Part of a small language model's weights: LayerNorm before each block, rotary positions.
MLP neurons of a small language model. Each row is named by its layer, matrix (gate and up: input weights; down: output weights) and neuron, and shows model dimensions 0-159. Each number is 128 + 32 x the weight over its row's rms, rounded and kept within 0 to 255. Numbers have three digits each. A neuron's up and down rows have the sign that makes its largest values positive.
Before each neuron's rows, "fires before" lists the tokens most often just after its 100 highest values on Wikipedia text that the model never trained on.

fires before: "| ", "a "
L10.gate185:156082122182129144171116126127122130142223115135103129141088157175116131016098166123149158131070115127120113110121094116187139150131072125079138120209132081141148107097141131172075154112140133123140158172090066151176122137135096119122112122125120128147174121107094078163190177153114083112158137150127158144153141090141151112122113125137140154064115135091140097148119162205073044151054139103118132088169154106068096139098178123136147132133111132129106162105150169095158191140118112
L10.up185:160146137105151171120113133089059134122150166123137094177097105074123133122111166126135155132186106121134087127111098153069091180098070148110174123103104165204102079126157146142200068105150133132152140090087082118146079091111224182074123100067124166110078156139137119126146147128101133117185185119150170132147141075144126157097137093073107156099137121157137138144114138126098104169129031052169158134137137141151133118084125147156150117102143105124133138096142197139128125135142179
L10.down185:098102120187159115097146138137163130083230169131140158097158144112147144150112074105126156081104124133139100144118148069174107119086137128148116107139130142130112138100086146128115146119089166043111102069132081174130168124166117132124139093184068155163174153103088119134137190133115108045121109108147110112077091178151109142107111142176156151101096203092141163122143189131099144140159195160102062112186146119121147133086138190078162109116137160103100075112187131121110151131140104

fires before: "("
L11.gate301:153136106155101100121125095111061162187095166095122094107101139127111182159063081162117136160129130141102108101190133057122132045097159114108099117133126143093121133142188169161088078108113135065149158092129089115159161158141060088155160107080182123140175098213141141158130086148165117143113114161158136129127071142163184164122173091075166149127139101127114137095137124147142111165108164148103149142116138139166129103103100169077134162064169125110052127149107162174146152160156106
L11.up301:132111128090108130143162143120101139126077126158186135115109168084088151144194148150172132082096123128159156174136110142116145130088126104099118130046105145153117150147129094174105128094130149128124096106122167091173153102148097138110143113148148090135134100162098140171075150098192145131114178174103166127127067164194192149102136085117147160119179084160192111078128049117108147105123181135090132139135097106140160121182137086095083171131066209070132125121202104164185104112111126
L11.down301:101106138103133102134142157166145138067157147151165092157107093151156104137107139181129132085176116127154192128172156078085096157159119215197111134119208108142136120140091100097091161187057145124119073130142105166120126177033089090106099211143172132086085134125162105119146106115146168137095122094137109192144138134120102080135136144154159109127127119116130140112149103115107127130107170169129142122157160148106062121099142087095191134066084144119165156099136069095118110109133083

fires before: ", ", ". ", ".", "\n", ": "
L5.gate387:183083191105145098137154134117130147130166147115129098098107067086141101061139112080119127080126124137123107140115156080166158122096126132182126123090124112146103142110111137104124121147161128165163164122116143096129111148087124133135157110077154085077130070155130112132132141117098135101082163186087159192106118182210170085142106155127172119161123083131151151107117107224147148071192083101185127190165172168193120157082081143172112137122115144167136159091093153132104139089141062
L5.up387:060116094117128192119110119061196175117146193133103140090159052151136140090103109116112158130152151089162124146148169145120127141084107113125125052152104105089127193140159138144152127126182159172055173101196130108081120142130195147095061122181131149141091134137114115106071112107122090100113137135150131127103125159091138191159131145136118165105173146087107121163141175135048133111172074091123174111151096192108162135104181105085117145120153099114092152112138119154151165144135112
L5.down387:130190119126129115161149115083103113079125116155159115074131062198102131090062106121144115136140131129082179144071172175147139157133131148191097082150147194184154155147157125107095139113140116133077172128139137117145096093133105121122099166121119146084116125110100103109073115103104069135054184084162169163136172176118145123190146158113164139122076133091106141133110171148057202113141114100118135091082133176097095146162160111075170173144132110145097150126132196135089153128086135

fires before: "| ", "|", "to ", "-", "ached "
L7.gate140:126121148101125129159125145156068104077108146123195111137107149073140101093147124148090137134089128145161120119148147155150117122113147098164131163127164115099151148210117160115145105121129095200126150099133100141086138157135128127107179107086177172159107129169161178133101097143104101147071171218150139163107091124111126156163134064100100142082143118092160085075158158158167125155107130121093115155067120155118229211132157147127066095071125169138067129138120153127165114056128161
L7.up140:170073108127096094089110147149126163128173098113106116122182078102206104138110112061106088080070084098162198102169194095137110103141094120096093153168121103159111146154096171184120113161132137123107072151178068156133123134067108130142093134144127121129129160065104197138161157147131119112135152163127160111147098074155106071147150122103133149121129117104135146116147163114178092141178121135158188124178153160068118149142105113144172133050094090134160108136122168165172150070132110
L7.down140:162111025154121058109133083186084153114136160126136061132127113112153148185141082105126122150145122140130110118167161081084108169105174147098125152155135129125110091132098110153132162096141155169122129132082044158145094122104116129169155102148193100146186100165126136129157131133123067112140095163086154149091180152119060161167125097072088135074124161115132169122173089165115096144096107150178151134145142107116106125160135174114052091090115137116189132146118199168163107095142158

fires before: "of ", "in ", "on ", "by "
L11.gate96:131107116156084086109117098108129109133199145097141109139130069171146038136181166110131191084133142150105120077141152109166164092137141130108179163148193116166158107104120118102161157146134154087172142159054109102126079077137060105126107133098177171168147143150142124114106169087129108139150130136111169126166185082140121205166134087127154096181102122128127109115141111131168057070183196140091127109154117171115120130135122104095190062116173110100092133126154149104120106115140103
L11.up96:117101224114129103102141140127151143118173195141128139077143178080082101160133153105147091104134082136148155142119092075190095109101152133101120155131119174146111131120081120142128184113163110161111092166160117158100099141057057102154122117091149145148140162143120086193088150146125161187179138136135099090103134113147090121131125108141145088098076104205119148079173069125136139110097113168117123094196128131103191208182074118138116136148125109138112110135099078148101160081084125
L11.down96:159154138137046099125104091105110145118121145078128102142116108067124107140094081146162066152155165116137127109130127158160124160095170128129048150144141121076121148122142125158094121107152167175232109166157161082139165164137092133183146109071102108120166105137145128209128085125131170108029138160121167118095112143140118091075145128128135140167131048189152112087136139099162137150118113111088154107167156150172181195112173096153134090131118085148168088127155106099120106123151118

fires before: "of ", "to ", "==", "| "
L7.gate165:136165113106136085154101110080138111116102153133104112173173150090103123119111112056135100125144133157104094078126138136106199155145198125117094181134143161119136085115151172117077155120089132144148053163114161140095083171170108140155127137123131121178171103129103156143183113162143060132103102130125109083133058116136126081160134106141165115174094125103140157143154131108153193211136157098143194101161170176102048176201101105118089124108120129088138138099076138155146078149098086
L7.up165:141118128101126143159147122177119115106143152178126113130165098117122071092090111151127091162141093158147184177158095108154089166164149109097119138135162082110161152108111098117159146043144153118135138133086129117082142077135111139190106126115213094138139133114090134120115158138182161180093215161141099115156081167175119127151103174139073111056124122152094155086124136108125165093144110104121108120190082148043152168049172101113140129112150135178200113160104137128097177092132133
L7.down165:130111136195153145143098121104124139104123148144163144110096089174155084114129090117122140164156073187112116128128105130058165099076094147098085156150114106193160167144105192112075100220104069144151135111163158140104047148135117110150120178154082121132118080131135058141081122129147108141175160113131137079105101197148172097147151126119158132131116107103130114146143135131141135109116075114116167148193152136166130126090180059150158146100103175103129074082159108103178111067170151

fires before: "- "
L10.gate187:088126082133076120158108090212115099169128116129122143167157123102137128149136121118132205052106116192082193125166115144108129136129137136111111174103108070135091150130072172161080072150074135106144144162146129156098131132143127141075095120173105095129154173140079150178161098202163112131124065181118101086149102117147110154138084121126173141182182142088113159126105080172176146113101127141124110104152121167115073143094083121126140116114177114134176127102137097131123148179096043
L10.up187:141096130117131148124099122143182110146116124026156126152176141170143180108108149242137152143061165076083173128094080110119063112119116140130127133107133132141137145157151139104121089110194135095160101152077122067107085136184193125151169133129147087153097111104151107147164080101151100100069137166178118114160132123089142114145095158096176149121116154163120133121144061147121150162111104190144119151095109130069121110187111141113151129139101093146142064100111085077160129072100114
L10.down187:160105128128129084183189101145156081159166109156109070099166170115134116138110110119146142139096118152160091159162125162082126101115128146139057128143108128127072161132173172087154146115166139182147105136120098135092069031105099145125062206153121133151093114138070100127135153202178072143117104115130130131127091163171159144139133181187099126118150106080144137110146177148158072190154144111118098090177064161123091152154166090097097106111132141089093122144186114133102140112097118

fires before: "| ", "|", "of ", "\n", "\n\n", "ement "
L2.gate80:118137120104128144169159127150115127144115203125161140169202079116103123108118173096131160086125132109181146136135160099128154125087190095123171110119150104122135109127082163223101110090133120171171115074128071126107072157134094142106086126134086105107154084137157168123114140093119097164158076138137189195114136124080114126125150135055157136113132107095085087142123114134063112178104135164143157125077101162149159103083156222149131125079106128175116138118155127096151152100039090
L2.up80:095073139163060126102154167119127146112104153128134150139127140045147163137133117102091118132084128153187164076106145159170122099166166116089139140130162156109118086161127113108127138151133169121185090129176150138121050122136132117102177139147147097147182133179034119154155100179114114073134093146144156125149113107085124119089119151141165085163125118148140136147131099118150148124141171119170147063154103160113141103157094187150113169134057090114169132108149064162029190093080098
L2.down80:088113109179108076138110145124076128175065141128092132125109134090162133112163120130127156126089115112115120131189079112060127144181087162131129142073026130077104145160174126074149134107142055120150161137167168105178099163116153128165143223070128112138099192111086097096120144155161132130078179081112113164109135100160120155121159126139120096174153074143158147109139089089138078111168127121146178134119181107145135118152076169126140126176110080149108153138112115172170156114171135

fires before: ", ", "), ", "and ", ". ", "."
L10.gate199:143164207135126120113128089121154107144147160119140124108137152138123089152149137119081170121178095140165166107081138052125126111160112152144160124122177115164134119166216111080140097121127106143098187160085121119086161177149105091143081113147122123147136122152078099081121094181152176085128093144105120169140133145105131145113119145164134115075177117065154146108125145168104079136160037113135090148137143144070098154079101077157133155163105148129110155209122160038073092166096101
L10.up199:118185154097132131049137077164149120109098163152116109124099137116123094064102145124108188135124126168161162158097099114169157173161060141075114105140155123146103116168107086191065172123144112143121160129122098135124101142234187181148149127179110064140116155161137092118071134102102151073117165055113151105086149140127235116098130076122132120132168162126136147154146123139136153112092082135162104091110127109105124107148140155103045128149081187135135114121143114137137124120123111
L10.down199:159152112201158125098136156100110121077179098105129172174135179182082151143135116197116110092079130115090129120166131123124112134050148115155163078098121160135181106181085129134125127095148144135170157180081110145101068140126081101076099116110124184127105172076133114157185118147169100173130100160113138095130184154169081193126127136136070104100100102090185108106123150145125073118096108173140147065153151121142109136099118115118105193203113166159103180103123148113105110129104116

fires before: "| ", "|"
L8.gate44:121113126166181146134112113014118086103173125118121142180146156101150134114099151176115155131132084121112121131202157103103121128145111124140205104163098117092083125107123120156146096116144066205084146144085097088139058114150160129101136110155157184113093082145163114167110111149126125120113129129131151122103195110126134140153147079193112118091151108127070137129135077052128136180073142116132142098115107152113148102201125137127146163124142157128170139185055144132111075199177149
L8.up44:163113119074108148106133134136093163138118094141126103165125126144074142114140156138113118171122089063099151053133143105120117113106159136137148106167113080090185130143144184129102107104187105146097142130041105172130086135121082121088113157082140135156119125092112197157071129138199089123105173187120148112143137187101093131098197116126112183182105107129211177091149078183145071121094096160128141181058102111134154110103130092141149161167112122123119111096096089166112149151127092
L8.down44:092078151118122079172131154117140137133165122106100133167082112170152094085098128082108059136106128158071098115155142192129140122123089140131102090125130060137088136128108155092085089083118064148127210164147131148083121181105110119148120141048132138158064148171177159108154082168133131107171186119125083123173079138157146091142134116129142075154131104127163131102197120120095159149122178132146146093162104096161110126133070182177096175196121094112128098155151107139144126175131175

fires before: ", ", ": ", ". ", "."
L2.gate270:104126132111089161070141118099110109102133165157129093130117124160143143180085146116103070147135073148077177128055131069161192144138156152096154125163140163113127141137097104129162149136172143098170101161093075095151133115125153129152120114157143148061137148194148113112145170124114102115178094135101108190125098134156121166122142170169109061155106188122155148192206096166095140111105114164121130139171073111149129109118094144054143131011113121148113137107073137139117092112111075
L2.up270:133165114098115165079131150087144120083134105124130129116179122149120106114066195111131119133125137113104092127102127144142101090098179120094093159106102108152121103136098130132108208109148094030122181117140191106227109131114141121188154114176122107092169104157176101156123201131160111124130124133160085114117097129137113104079136111153080150181125151133193059152101104086071156129160161093154109199124172179143159148111102158103091092121118148168122113104147054115095104093156109
L2.down270:127159118178181116091153130154101171102072153222150129129158082118102114109124135188155129124114092164119151092083188048086159108151119142089175111063153133127096151126081154118140125119116132126068124144118130131128188093150101123174130129147148120147080136156080069127134137117103113155142111136162145157133115205165111121116133179076146055130143150165127132168102090155115183058133109083112121131154129119085175169190149134155086097087131106163086152168143046176098123138120139

fires before: ". ", ", ", "e ", ".", "self"
L8.gate147:144090153105146148135095113164128102134150136122154134120172151126145160089095174131138123175145113145150121090091180144150134106168174156082141139162129094137177078131134091111139141087164105142133134148087160146118092189092118139194108090097160104102189165161155076138110162102114105103109142133190146156131077130089152147155081052202137072131218145088115155074094094138145108078119080109094140160154137180112144050082137135136116157060149158178109104125094119096121139178102181
L8.up147:130161164119158110087096135137158106138139068118108119173148133124079131195116132125097133087157148121089107136106141181144100104083151112106165170134144165096138121115091062120182174102138171146089124097207145146144147123060107162182082157186077115037152111128145068097091180136163086176154032106168091163145098174158163133101072149118119111132097176141131076163138112149113175083135105093150145115162125145094151174128132104126135119130089107148136113175107131093148159128111081
L8.down147:137144136110186169093124094168164099090118138185128084106114076091113113105189119117122155108142143072163173119153159107161161149070144153146096083081136111118128176181097126120132126136083086162110119130190152104130111122148158065182116044167126153133155060135140158152133147129122097101157113069144142170066089153130070126147113138146093155122038201126116139169121176119103141121137129123119133143156172126079082125120109209174169089096107135184118178136117132116102135085102116

fires before: "the ", "that ", "in ", "by ", "to ", "as "
L2.gate379:121107121124098107128105130136139106103226108074115084135114131154105072177145134135098161079180095162133105142169107126090119104121163138096105120091072167089111146089111198129099088239119148158130109166091155193146100103125106155176172121103121154129154196134111166059127128099164127133163162114123144148110175104119128120111148156070108165109100138100158164112132141110136063118140132147154104164123174170093148097160129054127145122114081070179132080151142186140103087124106174
L2.up379:138098130086188120119133129134109158125130159098109123083168066105130115143164141186128112137132176079117110117106118123142074134114131123159116190178113114162155123115203148079196080195175163102088112106180081098138154121066182122105097125112169189117089131113138085142119111107075164114161122128142126140121123107060145086103107112150112156102097106085086121155107133130132122136105110171106148173086157166110168174079138064095113169135138141177070075140062101128206107153135162
L2.down379:153088146152057129125144136165104101121161156171170133164111153181177102089126141115101083143123123109142146137148096111140068150165153131119093088153080126133170191150098110109144107136164125152142169108084134060114136120084174094117158190129182139163081076087114120163152148126099130117131177168127156071100115144115065136010161132128124119116108197061101137128099104138161079095177108200098104138185135138128165151120137126140170159126095109160111153125098169094169112077118145

fires before: "(", "of "
L11.gate277:142150151119115097148089163102173127147086147145118121105131060097082129123088178164143110124131061200120082105138102117130144131170205122128153178157132110127135151060154152168131105159123134131172095159139160143133104096113153180169180103133137128054110069172080103107118133110127099134121121166172156119131072126141123125167169103078210100145173174143156144083122103149148144158183160102085115186144179119142122143145129089068146109083057148107106124143099160108135189164104067
L11.up277:122149081116124087105071109133110131130181115096080124126122133111104169103106134106121175123100073138114119124137108065100181100178142144102128134135133085159111104161149126162115107169189188110148134124178156117145122123135019083117162119116162145183116049170102139094163057135149163125129089150184099183075125156064112122159134139134083129115090084150087147104119093147191127134126223114104112148144142134138179116131171136099165108103138085121111175123162179150180141161174145
L11.down277:134177115139142112091091070086102104125179129173115143148110120079125146111163105104110164161097139089117165131156188101147117170136155150179113158092153100134129144157143151149133144149161134116150127125182058129137174098111056100089121138146122097099114104076180144164107047106117146130127158168131112159113193211101137111148128150081095106108062091158153128063120150137127133135058131095098132130203133107171084154125123115139067147100135130126109164117178174218162071114160103

fires before: "| ", ". ", "even ", "akes "
L11.gate128:134117158083151164152065150100162104121110137167135126147147118164125173119087125132114150136145146137121115137185127105101146187112063045109176142122103131179124122135064122128178099112121118203073098117106115155142159106118171183188117076080143108073121099159177142068165128136141167149137077158137165144211154164096136038123133108132138141159104093074140076074148113091174116105162128087112139127145172136132151132187149152122123173076087101124132134117105156177087122131134082
L11.up128:078138183116138159112099126105146085156108201163186124148152085139109111121191150204161157088117156107135123148169094115125101153136069115087139108116066099104153110184108148079118146131133093161103143071092089159164190134057103129118123137120102096147142137093111151098188100138107146129126104117144156150154161119104133163151133120160157079148125078124181124078118107119178046100096115143148143107149150195152127070100119142147117128092130110098089122100220159164073081181104134
L11.down128:107096154117079131133110175186151104105119145133097197129131142140146161130126102181143071134122143093133151109126095139123087173138070108154152123142173129182141116078191180116144131093145134104114117165160104176204116107112119083082066099050133036172112146097091160159110176116127145164121118115141099139110097121152119132136139177064167115196130108160107184119138063118138127119122117129158125117092074146192144117074113123130114160156115150153062106176170139073156124159078157

fires before: "| ", "(", "|"
L7.gate182:150128124150198151101099069110156103133182145111121131189090148076155079145136173143101156157089170113146111147132143155154118048128143133225138222106130134082159102128091144140161137135173115160123132111109095096090102163128108099135132126068157168138148058185156110115100096161101074079115113115174134110169118136150211055079129095140124083134087157142095104130124112113120129097078158133110122157119097130116157153154183115140158172124113146149140173127172085075097161108106149
L7.up182:109094148141144085105117195132149124072137135167160083148152141128129142162154155147107099079166062086175080082134115204132139133174169151122089110127111147044145159103160136100168104156099160158154100097129162118104177118139158135095145104155102192074099135117118174111173074079137098123157114134122178180093083130107083134163140147078109163069106189137069139151174131136081151127139182158171134092137132133124118132137131100118139130117093167138194081125120155169129133056086173
L7.down182:071126124148111102140100151172080129115150149154151158122132094070094213100125155105166121121075099112098177154087101106059116080103161111096163130118155093127182148188137125143088133117109113067174222119136088148092119173111115096123087140207138119136120136108147121116086198091126070089196101184093093112123108130080160120113161076115123120135105129107160172130171177116161195135146169130122134145166127101174131168110164131113134146111171177118120151147139115095143133133081075

fires before: "| ", "il", "th", "th "
L10.gate142:179141126147127157177143117161193096108065059159169134106107171115154078090071095170100160128122072100138108085157132161141114104120147131086155049102136185116110112141092093127123148168075172113130149104066191149133144125137093105130127122110123149092119072095213070148140073142114103179124129178090185119099115120193151148090149128126074102142151090145146112088152169092145174177149139123153142090131178080165128143142088174149121126130093101125127120185107124165091131147126100
L10.up142:084110165164161093136133139160182125090111180101104122080107103110066164182121158152107123090132123112121134162145118127146099172135155131144077066156119153129141108160214121138119083115136086149088226083126108105067145137197122169121146133143119166186102069149149109089159068185103121163181086144090094144111121098123079116183161108131134139123108112101132067186119133086147113162094151137116142101159101104098125137108087200126162142121142145150103179076164140083128127122097176
L10.down142:102090108139177145128075156141166141123167125088129158095156081104165157096132114076075113141173112130143084142194094133128135136186137170140080183131104155115099130059151155075110114096095068098115097156115072115156073122167169128113145175153092140175199127147144074131148143152122151151140178105144078090091109171118145131163152155161102129121155147189129119129118084115115157145111138169137112062143070068102082037126131124100120153157175128129142104074131192157117159100152109

fires before: "s ", "\n  "
L11.gate285:100056147147174167100155130077099120193152158096096099136134120077068096108136119103146058125157061185158128121177109127149134101086135144168173166145109194136086096122127156084179101068126160134202104119132091133095101137120116163127163120154092165125154126165147126116168101090123116067112084147147104159119119147140108140132143117154176078135159126021099126092146140182164122114155174117099156169122157098140098155156135122115171165155115120193174143121102103081097122097118075
L11.up285:104141130105120079101115120151095144111136116110184115104147185172147154097081103166119149148170105142133130080125133154149173124179138130149102105090146136126148069145138146185113133072154091143149102079084104132150164091145143184150140125098051114131122119136184154065145122131115083129145080138147130106155108150101088160161074129120147126154150127148134154130125104179113171136097113175151115099082129082174092059090041114197134098160136086151188118063131140128228167087176089
L11.down285:146128147166209173107180152136134160128126187105170155140145115124112090181149155131109098118149147159108140127116166070122170137054091101119094071059153119099147109113102153147112141096143089138157113083168107140073121054127120106142113063033091166144123110114137108108165133136164096139190083144132140180127137111153098089139113167122184142144153122090187132103109081157092130110138133104147173112169171180174077092124088087149152143091126138109119193111069122158143179148125105

fires before: "s ", "t ", "he "
L3.gate39:133161098105151170169120178100194127094091134119132087114158165082122098073090059121093131134183099145145183146128144104169205138160072114142157070118166092132145119160115154160101068124138155128082100157106108138073092146156145123100164096139099128077117160135075145069113105070136089137121109116051094159119144150135176151126092055149115132177117092106102090148158126117166084169168142128086159121158132149141095086161128148172146177067185102143156140114181111113137124151128164
L3.up39:178107119139156139080085086185143066100093130114100090153106181159115102120188121129137097077155166164105117093036108190163134119125154145142091114158144076132156115127181178116144080169178121092110116142143124150141116091158101168112113126128088177107121145136093111095200109118124141099106104046149153167120152143084066109064165179175103172150123136120051166084157133112104110101154139128101141094158146184138131146130147100123112160112147101133141120122095152203069162102145122
L3.down39:151150114104180126146088044128151163145136048068082077110140162166091115118098118167108134122157132087151062108110113156163128106128105134135073176171129166077101123160192210137084086093123120105147128142101133184087102132128104159159156117154093155105140123155164098066164168154138092114151144098093120110156200105144062138130088106143126068139118099097137117119152221155120065155113152113123156179111155090107169116102133114133175135132112099118157110155136113135153163125151191

fires before: "\n", "\n\n"
L2.gate265:120092173098129206147142101149158100130148167158174121088137101170131144161120145166089124137151069156173156163105120093126088140097075156139101156148177140138151128124083116121160060108112142132118148122145061088111040131075133097129123097151093116181084186148070122069193086102128105122155104130122124144162132158115116143091068203041135157127079123116094123125150100133078125192121135159115155178103153141158111144135118099095098158136112141127123193070066110145126151091139105
L2.up265:109096137081169102178070135173165129108089129171131181112165112162111109103118148139139119122113115154092166136087163100127124156171182093131134152140128136094149187142198174052123159109117060126141181193128171226093085155126150110132102127125107139083128174130107144136129139131092102102120088161149122149180128113087104117137100147120087095130092130080096142149139091144114114133088208133089140141106163109106127123194140175189027080137112135153088136133101107138156129063125143
L2.down265:121106125134173154157128102188157106155146119124100227089119096105125187138119177127134102082128101173067119139117142133095138134135139102180058084143162140078171182177154151084118151115158147127105133161130153139127074147135121133144142083071166156117111136159073096053147056135169105149130135103202153122082174154109109137122069136083115126145075113103097117137093118113171156140112183121168172141124141076077157094136146145060088074113128151160142168149109078097148152135162115

fires before: "| ", "\"", "(", "– ", "list"
L10.gate172:197151151083111130081070160082144111162135129104108096145134111133115118153141180127186106188109102155125120153062135117100144129140104146128181145134151147151128106089131137131159074119108144155115063127126103083130115056104093150100159127161107121089097141126082127120192117173199096144076144154105208131118103128160134113118148137100103120109137157134094143085170059124085080124110155128171100158141130146145105178191104069178135154076053184107156135204079143115145159102088137
L10.up172:137109070143073179123109146116104164145134116137138126147116132120083141126139160154182132157085098084117142147112066100178128103137107145146164080195154101188136143092130106156133093155152162072132121076158127096158096097139125167086132112114113141177119121118113141194160129161166140144096206134104135114118133104119116142145123172129082137094107081100160109097126147091098076091097160110169082171157121125140128121130190154200083144110081193090226096137119115147147204048151163
L10.down172:094169128175136091131120126146125143148110132166123122147152096107119155108059035126164118124195087102099107107168102138130076128116111125082174135129089126090154171170088101125114150119157144143143120146072099161079125149126145127140143223124196120161119157097101163107127160111129107078149098182139045072156105128173111126134124153140107150093114147122191168063117173094137130123162181111142134078133075174136141129119193151106060162139161133123093116099140084113128127112160219

fires before: "s ", "an"
L3.gate61:088149125107198177185114070113142163143097115085155093094134137089146109138112109125142119126194111114176149147182078117085169145104173122180155153125173168127135102108172170100112108113098116144122073051071061148107076145086097178175069135107140127020141094178102119136188096078094172120152115108144160156124090116146119156099101128126153116109115164127142169114093108147134158147133094097157166138122143127098140130106076096142133155117124131149159207105114140169127118136188162
L3.up61:070094150140165110140115095111124158116103048110162128164124117121102103145116141135146169131126102128091150101154105104115163150140163111144171100145170129164159118109129066081142147121128103156117170143100147161170153121163114156209183137178179115136096169164109125143086150151086079137181151166146084136106151115132102104136122137163111126168164166118055184129125110068086070162178169186199108096117144148067144089088081139128190107146117090151116127153140087169131080113121037
L3.down61:122068143136129070146081093109101114094163140088111086184120063135144137116115162131113143147085075132112144109139160099124118110076131137085067111122135111160169184176158108126140088091095174146083145156107118141162171136110087130111173158169064150151139091204149140118092167174144064106140169139152108136112167149142055111115135111162123169226179158074137114097123118125129108149168139189145132187114104126157157114107064155124110153153096083101194092127117107147141125141135072

fires before: "\n", "\n\n"
L11.gate73:166119150151146176213109184071119095167150162166138194145067056146148083060152132157137168125106131146156153180141123113076135091122139094179126111166145074142155078117131079106150071120123125168161145140097125114143121152137164161142105097093142193113129065146083146148128086153127162118175094147137151121101096159134125121142150093197121102175143138145117089155131144090165122146120137101133146103082172124130134098150172103176107160055063137121151085150053176145121151106086134
L11.up73:019114119088105161138090156177174134119221101130094167071147137160153145122111131119124166105180095162141116187128228179138143083117082154159135131156107136133116122127091068132125153077124109127129150159175150126123081173131112139105135110156111116117138119169078092043115132068104154130190091109178114103113101144136154124065098071148137072183129148116062142087116113143133187123100103122125139089125155119115101110179170155111108144122150123125123107162141157107115160084115119
L11.down73:130151106139165097042137112120173127101149141094148168122133165150176110121108112143158131156119113183144148102129135137112193093156143137125133118120151123109087161176131067165132165123140104126124125138139103176147156174110110086181074182148138123162084129145112112084147086095153075100156115167133172085101192101111112131112032126127113112141098053139147116114071105120078160099138105132099147108082173130146101093108136189056119095180176143155161161139079091118215173157122076

fires before: ", ", ". ", "==", ".", "es", "e "
L11.gate44:102149128144144121116175091131129073101131103093091114101156145138105167106097166131145146188117106147116143139148120107145144106115176115143127121157184087138117090122098135107115160037132166188109155086099154109072107136106173151195145096169133158127135155173126084046070139167188102124180110165180154128114061116103118072127108049121071130203093150100121182156157179138100171109134089119114113183131144176174161128110119119172128154109146182118107122162085084110105144117122152
L11.up44:148170074123125086208112122203146103122171175136112154159127095201169156155124113102076102123143088064154128070169189142163155144123137106100160097102148105035109147171141139161136154213064114109141107141100144123104153137119066108114065138182056144153126108129107156135097149101090110095146105111109168127164137162146116117144141118121125132078121164117119095091115117154120167148056157114154132169070141076127163079122120100130122155105125136147195143132162122150152147117070149
L11.down44:100128113087123102107174155089127140130146114155161154117156142138175150158151135116160140133173136181069102114149116078132114162176132170105102133076109100139109133203058129091075156128157130172175140097148190095163122139114157068206087076147148094174134067122066109128108146121128061076083135141161133131124062064123108093141155164147050101148074114172120136162085137092124133153144126102137184125109130123130163176064159106125146134139133195134076125117165153130103140128154137

fires before: ", ", ". ", "'", ")", "-"
L2.gate378:124053159125174103056110081094083156144172145144153084126167125095140102116153130099159101124159075129126183111081222099149161107133118162168136121123130134170141082106089102154136109113190150140087133091157110102147139177136102127206097114093184130175147070149170156081080116175150100102104094162131153163118070121145131128096168135125132161157088146089151139109110153146170131110140155124147194188105128144119091126086137123116106187122072159178063193140128115124116107092118100
L2.up378:108113143094082147136146132109157039148126107161125171168143185109142113151052099131163169097106092169144099112068106136150122071168104109069121122168177145142059184134101103131138162118122090157144162130122138137172114149187088147089131119172084086109211088142133175129123097119109135166118103062148120164103132176118107173123161145131135136108140156129108117108136194127189127130103082093150171113071114137143130140084135128105170120115108159107172085159091130109140172167029148
L2.down378:145112136124145120116114118185095177138148114147111175104079136077108183130160113194146094055166129134080196158085170140106158111176099125121157100113118132131077116136124123172152155119090136115152147150169156148123081136153145095146152076157117138201119088170112153176070110090091133092106113139068095123134135066101115133105127105114200110121077101119115155141123121104181128133115104078162181103142175145177120166152181121119085131161075129057096103149175060117139138206113152

fires before: "| ", "was ", "She"
L11.gate134:213145169146144123116131141123100122179148188130151064138151098150173124170163159106133070173106128096150150131124116098138161167078106110117153125090132135162150114110047107126191068116167089107158102078125096127084125112172125113114160107114129136138099153132153084150159129120142131149107130200115159120164102087093074113136132120191108133170104093145109062078215081163145155120095151147109144077143128133136108131175099108153112150123119124103175065128156116182167082030114107
L11.up134:095116074194137108105152161099077123108089133127112112125143132178151116125091160227181162158120152147110162092118106125130155157128082144133178131138085102160213133078128173093146133162075112156059159126104138128138139135111085060136099128134127137144132120080107101146152071087169065230124143118088117128131131106139135167137104124103136172170156110131209124148107150088065135119088170086094079157179143109135142145130162113128168129128159094102085116158146114098166171114165096
L11.down134:138129151153159153166116147153132170075193110176101152089106109136118118113127131131127190153070128186128046139138149111116111087157074121175095095117156064149066134147136156086071091114100142124134149107169122137119109165065106100160122105160062088097149138171145126140110106135154035156133120144130195122170115156164156148118154187183104112117128101143166150130171139114121034155070144093125137085129158108137110185138150129124115127128171188062092124145118107177099094137145126